{
  "n_layer": 11,
  "d_model": 256,
  "n_head": 3,
  "n_kv_head": 1,
  "head_dim": 64,
  "d_mlp": 704,
  "vocab_size": 4096,
  "activation": "swiglu",
  "norm": "rmsnorm",
  "norm_place": "pre",
  "norm_eps": 1e-05,
  "positions": "rope",
  "rope_base": 100000.0,
  "rope_fraction": 1.0,
  "qk_norm": true,
  "attn_scale": 0.125,
  "bias": "all",
  "tie_embeddings": false,
  "parallel_block": false,
  "init": "normal",
  "init_std_qkv": 0.0312,
  "init_std_o": 0.00665,
  "init_std_up": 0.0312,
  "init_std_down": 0.00665,
  "optimizer": "muon",
  "lr": 0.0228,
  "beta1": 0.95,
  "weight_decay": 0.017,
  "lr_head": 0.0075,
  "warmup_steps": 0,
  "schedule": "wsd",
  "decay_fraction": 0.608,
  "decay_shape": "linear",
  "final_lr_fraction": 0.0,
  "batch_tokens": 65536,
  "seq_len": 512,
  "doc_mask": true,
  "train_tokens": 278000000,
  "steps": 4242,
  "dataset": "wikipedia_en"
}
MLP neurons of a small language model. Each row is named by its layer, matrix (gate and up: input weights) and neuron, and shows model dimensions 0-255. Each number is 500 + 25 x the weight over its row's rms, rounded and kept within 0 to 999. Numbers have three digits each. A neuron's up and down rows have the sign that makes its largest values positive.
After each neuron's rows, "fires on" lists the tokens most often at its 100 highest values on Wikipedia text that the model never trained on.

L2.gate346:535540465536548466482527496496509488491504468456500511504469521494486451525492522514472489491468507479498528463436534535495467467474498483503493532474521479499497529516455529473502474482519571498518538530484491511514478473469500528527523475494482513502540498502476500527548506498558500495496494527555523482517512453525483497506497541492469501489501515515474506534474476503479525538467493488503503511497516453503486528506501462543518469476515500467482470453484533499514490474491509514537518509482532491531442500491505498483500505484494491490547568505556480504508510464532484517471523506499506467435478500467517527559495516525457503508503462478508465492481494502500498477454522472495487525471483494485473501546533467467534546488519497478496487525482502495516504498543510
L2.up346:490547481455500523474515520504510537470490496498511504519537535494522500497492504465554481469440479511519474476487469483519501460543518498508517480497500460453496476473546509503489513500471544491523516517498500482450552475517493514494531496543523530528488543512527499484509462512505502499540493486515506491455509519443477476544499512506520455502516488459525487477478483505544490486518520513501475487473493485496490512495529496464481517431485491455529494529528512506525525502477448505464487522497488494508508507512502496591501529490519463514489444499522520495535554523520468518506480516495522511513514492475473516521486469496491517493496482529494524495527522459486516476530497463490461520500594516467454507496472484490485487494505484443512477474474520501502497502527470
fires on: "s", "on", "ot", "ic", "at", " of"

L3.gate386:484485523512458508490503514475497543500479540482484459483488508502467490528495517562497517503509462498536523510468495477536507544513450552507514447494542476528522525501503488506463492506503505490488521564499501481483498528531515500500492538512538456455510545508491535530533491505537442520494526497496480550511503480499481473476512478496503500551505563537505509510503498497494500473485523517523499502489529484429515473496530508527529466525495505522500480501533512539517487445510479480504490473506491494485466486494497511513482544510523494478491515526486518458523512522508481516490513522500536534553512522529531443534496526485521481522513501506490522523481490515501534499477477518550475486493505524513516540513481439523494511518571510522498489532521511525440530527547468
L3.up386:521484520482475508563475523533467472474484548472465479469507481504504481469465425506458466478479502523480483467448497438503470487513443529494465471550474485533513538508484524523486453516491498490512466503520504461537526528472522485534503511509462470523515485536486530501508503478537483512522504527554474500504548467477563463549513473493485487512499482514492510513507556528507499475497493493525473492496506491520530520509503500465507471504502502538458555463486497510518489478510482486523494501445468497475504482507505536446548530483534528509498553526485481478517533519525498488478509511515532487519515494512538460512539496495487514487468476505517508501450491543481471482504496492503500477518501513515546505505490493527489485485486530501518484506483481537483523493494516
fires on: "y", " S", "ina", "ok", " Sy", " the s"

L2.gate79:520552497464464508477520466488496533529505480494511514502455506505504497466487492496509448528511490546491520459501489482540523494473476470447503549521490475493490484499466542463510504474516489496512516524508470507501490500517516538488503502509469495451522519489488485470524480527532465471459502532503545494495539524472498472482482447521522514493513503495492476534475489498491533488504504481463499523530544461485521479489525480546497527462482482489475496520457487479491478485468483508504436535471457487494511502464499536497514531465516522505525494524507453511479481476518493479500529501409509531528493487490488520509509523468459496475521484494491519525482499494525525544536499489510509538568526500561538484468487485540490471484526508532499442521466512498512454474509501
L2.up79:454493487491506490473484470528486495524503459495527526528476488550548530511473511479490520516525519471515486499481495500457474493543490500480489522517445484476532550507524481484504503516517485486456489577536499486475501513519499480501523488515493501471538479469472508504508514481476480540548531445488530505522507513509490440512500528511512510485518486488502476519538472489561516501503534540491485493485516537504511479512484456515487522520531526499489520494486453520510504492525541510504494483469470494493480530503492505481483456526526501487511500557473513495488496442511489550515516506562522522541530503529469513513472504502484471510480484497503511511505488493502520499486511511505433455494527484527496562464458455512566497459481476466505529504505535558501494503514545
fires on: "he", "in", "che", "se", "t", "l"

L3.gate282:529496533527524512507496469482498492490449511499502550517514492499527505538559509523546541500450534513508473505507513492524542512509517524491514455475462462495511504512456492496480481503523506482494470461494502486505445499502494490460505536507507475504533547573550444544518510499513495492511488490460528483503508507512510457526474467515461482511501484497517512510521451511437477477510497508498507462473501477459459455469489523517476500467521500507508502504474473531525473494465442508483514480522469492510485529499499484553530521470519533502436513478488527520467497458520537511511472518519514509523507514517533485518464514494515530507511512474537463508454489521478528502528484500507480536484498498501492461540548499522477482480473490537494497481469497543539481491465506
L3.up282:500501495491520516512534468517508501518496473505483491481539451473534465513491467495551548520531501490528460492542512531487518512500519465491498530520488486502571465499500455495456505490545517508490475453452509491491503561533489506435489499446506528463468508502542494525515510479512498492461457465508494500558473511501505485517472513477500461526503474492498477516505487511470440477487478484528507493507485456455544493489522497503446504475534526505490478547537523486486500489561529541501518473521479547516522510502537474473481455492491484470504508474512526523484501517493513493528532493489546507506509544495522516505478492502486520500508482523503509575488508466513518501499510469511486488513519486520490504494516490481519450505550491498526538489503535523522494464459523
fires on: " |", "0", "T", "ce", " | T"

L6.gate242:496495498488501524532525484498512506510488468497550498514528482477483477489549477515492540525519510460529503479537465483499509536456498466459446498478524499446509509473499545523500485532508492499497473482511568505498518488475512528502481501495538464496500534488495470533508524507514523482542493503509490503543504500479453503481466494504528523517519514460445461542532491502517471517472485522458477511468491514499531484505472526501542457494495525492536503470508542505521458457484476496516494466526491513474475506563495527522491537510451519508485499446503508524510496447493508503473497513531502502520478542538484488461517515510450507543502526519476511506460507492494483505553531520495528525523505518500480546503514519523535499510513485515532493484487456549574490471528530
L6.up242:502516461496492495555500499493445495552469499492495504487515482529483495462522532526472487485498508503505457533453485518496440508516491506493462506532513543487482505550516493502526467504497504523576527482494496501499483486491518495510509500517484491479498483479482496480492494482485502480489502526479493513504526508427486495504500512487478485455496498504469500502525515458515495484530511549532460522477467525470531460475507507533508441510479479496498501477473598481516507478446522498495503542454544524505473472524483520509539486523520497520485498499457504517505529525529512489444517503515487451535547485523482536482512454496469496517499489532490505484496483445521526520453462525511479537489519478534484471506513489539552494502464515505497504507506536531485473494525461
fires on: " or", "oc", "or", "g", "ene", "iv"

L3.gate77:515544496461484487527496513494495456537499519481494528520450493490481489481467509519524487537483512533514487496498508489498502443481529473453484526482513489459514546493493490503506503466528543458508536503521479445505467512554464440501483469529478551485530504508503507497536501457492489503518480474503519496480522528472499499523447461518496448500519473534493519502493530477510469475531484520509531503480478511553452434507494479492463527500507478520524491473521499529506508491500511516499503494442550479487529508512491514446518510516483471523490492553509488459496495483515484496486526497486496503467488533464512502492512499509483505486515501490504461490468480504494564520479518470547510516537490477511528531444503523465517487509518532519530525456498572484549512504503517
L3.up77:482487495518526461461395496495469504519513504490496503490467490510504524446468494481499475473556498503503541511479522489504457479504482479457514486502495489487501496489538504464482487489495502537539469529512447516532496531494520516522494493464512493491511477507495508482466484469513480483515534513501534580545511494502533533480485502512502516481567501518566498485515520540499529546523517490483499493509483504493493486510521516491508524515508501536468518562494533547494478511481487510498471490539481483512457524467529527447460522488505502514501487513510480529489473474505488513479475472488498499545489531531483491536501516527517493553452524469521485508502474517531525476534441489518521446493537543495498479510522502523516490541508506516453503483509489452512500481481481
fires on: "is", "ac", "in", "ur", "che", "les"

L6.gate553:502473549456508510512535513516463519499469486498475498530475505479509494542498518505472500471501438475489510466484487486518430492481508474457491496524477489524470495496500504470512504521524504496463462506523496481512482524515455500501458526497535469498482559533477509497506536454493539521499453484493523473540487455542538518518473499526505504476510479499476467512462508493490492480511478421492488518464490506499468489558521456579510522507465470530512504515494491499506495500500479519491481499484480497530488497537508494475492525473492531470531524507518527518518514526506491498512461562520485512460514496482456469502458527510491496487499554498516492503513513490477501503477504446462511485514491527496492514538504496499482477446539460470476548461467500454530497518520471
L6.up553:481529458463468483522509484477505487487484500565494503515530479500464475496509474508526450480486508509529486503478524552485474495511507524506492514511557433514495516540517504458512546523483521500500525496497477503484532485481492501496500550507531494463506521522515509483488534497500499524480492537529460486450472516502471473503519491501471488482489509504569461506567494504464447521533502456505511467491468465498506518499457496517538482504509521505463497512461495505510503556504497547484515493484538487517522526504532482508487522471536537482511450498490532505444529521505519459494500531509516514480514484430482513547465493502530552454529538485494474479513473493477489523515509544528480527514516517495518491493519492451508484462527512498518500486518494522461499509551517
fires on: "t", "l", "r", "est", "ic", "at"

L2.gate184:502503516481475492481505523481512526518464548534508516467494518502496517463487513517496521509476514447481552479457493491476514524486474470532542526500469515473520491496482490513459495511522477508500474498511518487475511489524481471490471518532535471471502504536469446512504487497490518480508516475476494451491499490476509516546512501485492476538509536506499470506504449492541494536492516466485473525471505512502492531507437486534538488486537488467480479504520499500461521464511464474456519514499515496531495478562523519508496499513497479495447496499532523515506512486521475460479557500472489530477512510502520485545557428497462480508538500492465494509484513516512524492530509540473498464535497497522500543564519506532496502505487492475477496462473505485433468453563478
L2.up184:473483502499506493487457478542491497522543531512507490486528517465529526531506510509503421523521536525494478447520527512502497504541498517479559514555476512456535512496452493463492519530530535525468518507524478501475485518521479496512445502486493494526458489505533499517466486520492517486492510474483514531473529535479475452516531540513543504470472504484481503513535492494491521523459519510503500490514518471510492501554483518503495529549506484525493524537507513468484483501489549520501479483497493482467487556478512470513477486522529465501500499507479508456470474504488477508499508478520548495487495502486470523509484539477507479462521532530510511471452497492490496508498477509568467479524495511458483557474496498510507505581506481527543482520497493527490482484538555
fires on: " rem", "t", "he", "en", "eh", "l"

L8.gate9:513532467485508542538499502489515485487538483502488535480501492543456497503489488458520502541511543495482533510534494439500518520483485501522496510474468485466498485502503538502502494479455526521496491497511484442513490498492522500493517505488518509488518496517458498507489508517515464518518519546492491501509472524485517517476477505488477505495488496539521511465547413482471525497514487517491475522542504510492480503457499483487472511489522509530485479492482507554557487473425516513500496500502412489483509485512507515577471520529531457510504498545477488491517512477518561507524491555474463515480527507544522552509483524519498481505472494498445495537519465500497516505546512454489454506514481521484486527497496457542503533515485515491516514455517463503494506507500494
L8.up9:488572503499496475514507531497506494518499517494493514513511434491444481490449464472523509570476484516531466462523499448549518524455529478512535483488427482486540489557500485483543497521503516522487509471505472510526483461509480512541547481469491507485509507511489505508485515537488516512486486482513489465490508497490506517500497524502489504497496488486475534510504495510502470483486494511492506502524503528508513500548532497487508493506459491492447496512521541496485484510461477539466524539535440463495469540494527493497539512482500508506521507473538519532483456482502511509464510502463464520520490450542459471475517506485505503500516510494488487546520459530485507469486481478493526444484487497446537460479491554495500499495489518528553531499522467526478497508471511
fires on: " |", " % |", "% |", "otes |", " |  |"

L8.gate230:490484526483470466454478501455465516504500515462467522519509480514538489494500509485509521468507483450506502495438500510527494499465473478476480563561539460447496475477541489492510488553496484504511505497493472484522479517541486528463496507483536504499526479516533523525486472500535482526527507445512532481471486454476485541472524481571485469487532484507473504515529498518465470526501505488495518517503502507489512504518477469532523503503510464472541491519499490496440581485486526463485475514512475496469467491485485528543510503509522510500545475536511520500495486531525541530503476499497480511477525509516502503463457499459519524506522528484522512542531471551470489497493486504510473490537493514475527524493537479512536497493535546528495492493502529509488523523502480
L8.up230:489519541478488467528524479504475500498575487499522532500467500506486505500510516463469507496495539497494508537467477510521481507473540461509533556503488528478506484463518514482507477499544540496442530510515522496443493502500457543481481522491549516509499464528522511474527451503543494527479479524478502510526460522469498528524519496544515516542509520527470484479485481501497516525497451474489481511524486516491477468501516515523455460488502467530561486478503523541472501518510480501482496561528465506549444538467471482487514485490538503550528431505532510497498500557501500494479502470468476507514499496495491502444501488514499496490438491507487499525504471514479527502537483522481502465506524501530478512473481514511501527510544477482485538507528506498506502498481512
fires on: " St", " st", " G", "ind", "l"

L8.gate143:480502484473528495489526492473522522509542505499487468500519480528480487493534432494516479519470518507525502490513517471543486540526462521517496510449518477466485501546447495486482489440461501500453489449486471487523489507494502452483514499488504489428526498532522515498513526509491472527484488533506536481523479495491513483546487493494444462490457499473478527471528503482485507494517490507510436465523473515516501494525471521521497487481468441528481508483488481545490479505505502522496531467488514466485538510510502478487510472501515521504528437480519495509505570481527519493493534459508492520493492527552495490480465510487471488479469517466523474528517473502554492525558479481499467493493503499512491510505482504520511549512451515464512544463508495525510488480450497
L8.up143:492495503490504520535564482535487509483491512521503481491476457528491514484501532491554501550554468529481516512482515484532506490508496532531503521496442517518518505554510505476489508489450521494537468479487492478540472507504541521498508486508507504480527522485549556499483495494490510504497463557514528483518485469482493495460458442524521510486496461525498497509473499499452477532530514532469488512446515502512490523509499498539461477522515493463496544519469522512512499524495504429518540493510454480480532483511515490510510505474514513467553499477510471528529482499493515539510463533460519492507498488493505495493515559523486511456517481501498508514506455524516539493505516484459458502497511448513491494453468477498500518512515524471489513435518531515509472441511501
fires on: " |", ":"

L2.gate517:527487478490426541462501527516517514526498484492531482469510500535450476491488467528519475464471500506469522533469482534499516526524493461541517482468507475507490491490486494477468538530481507509458478498501498471460467479495501491492522514487500509587483496546523509506513489514464495523515529527475531531525486457476532518486518509555529504504507501515485488468541470482509479517484487539507474475478480504492491508453463469493506485508505483503493487502519483469481467505503536487504487450442484542496537495528469482475478500498469518517489483469524479476451465468559529465519538501530490547562521458480502498504508472528531485500494506462503518514531463474514514511468483468509514488495497492482499479497495486474489466469486554511503551467498490528518478461525503
L2.up517:523480502484494479505487506511511501505506471484488494499501495490495487542492527529491452505518483547460500491491499533475523499467466445509490475491497547499564500507500463491475507539487490518506459480483503470492472542468504544514498483482459456509492508520508496515509468471457526510497489493535523484495523474457510460490478518469520486498495474486504471510497501525538467548506511514517541512479450508464535494476477494503509473467455516507474498450497494533465493482532476543518532540517528468507510539506538476447528528446545488473536496498497513505516497515531516551487467490516474484520460505499510461549487495508490473495463469455478504515522472512541531516482470473496522476499487485489511510526493463522496449558518524542512568516513530492500512471547481
fires on: "t", " cont", " ret", " dist", " Cont"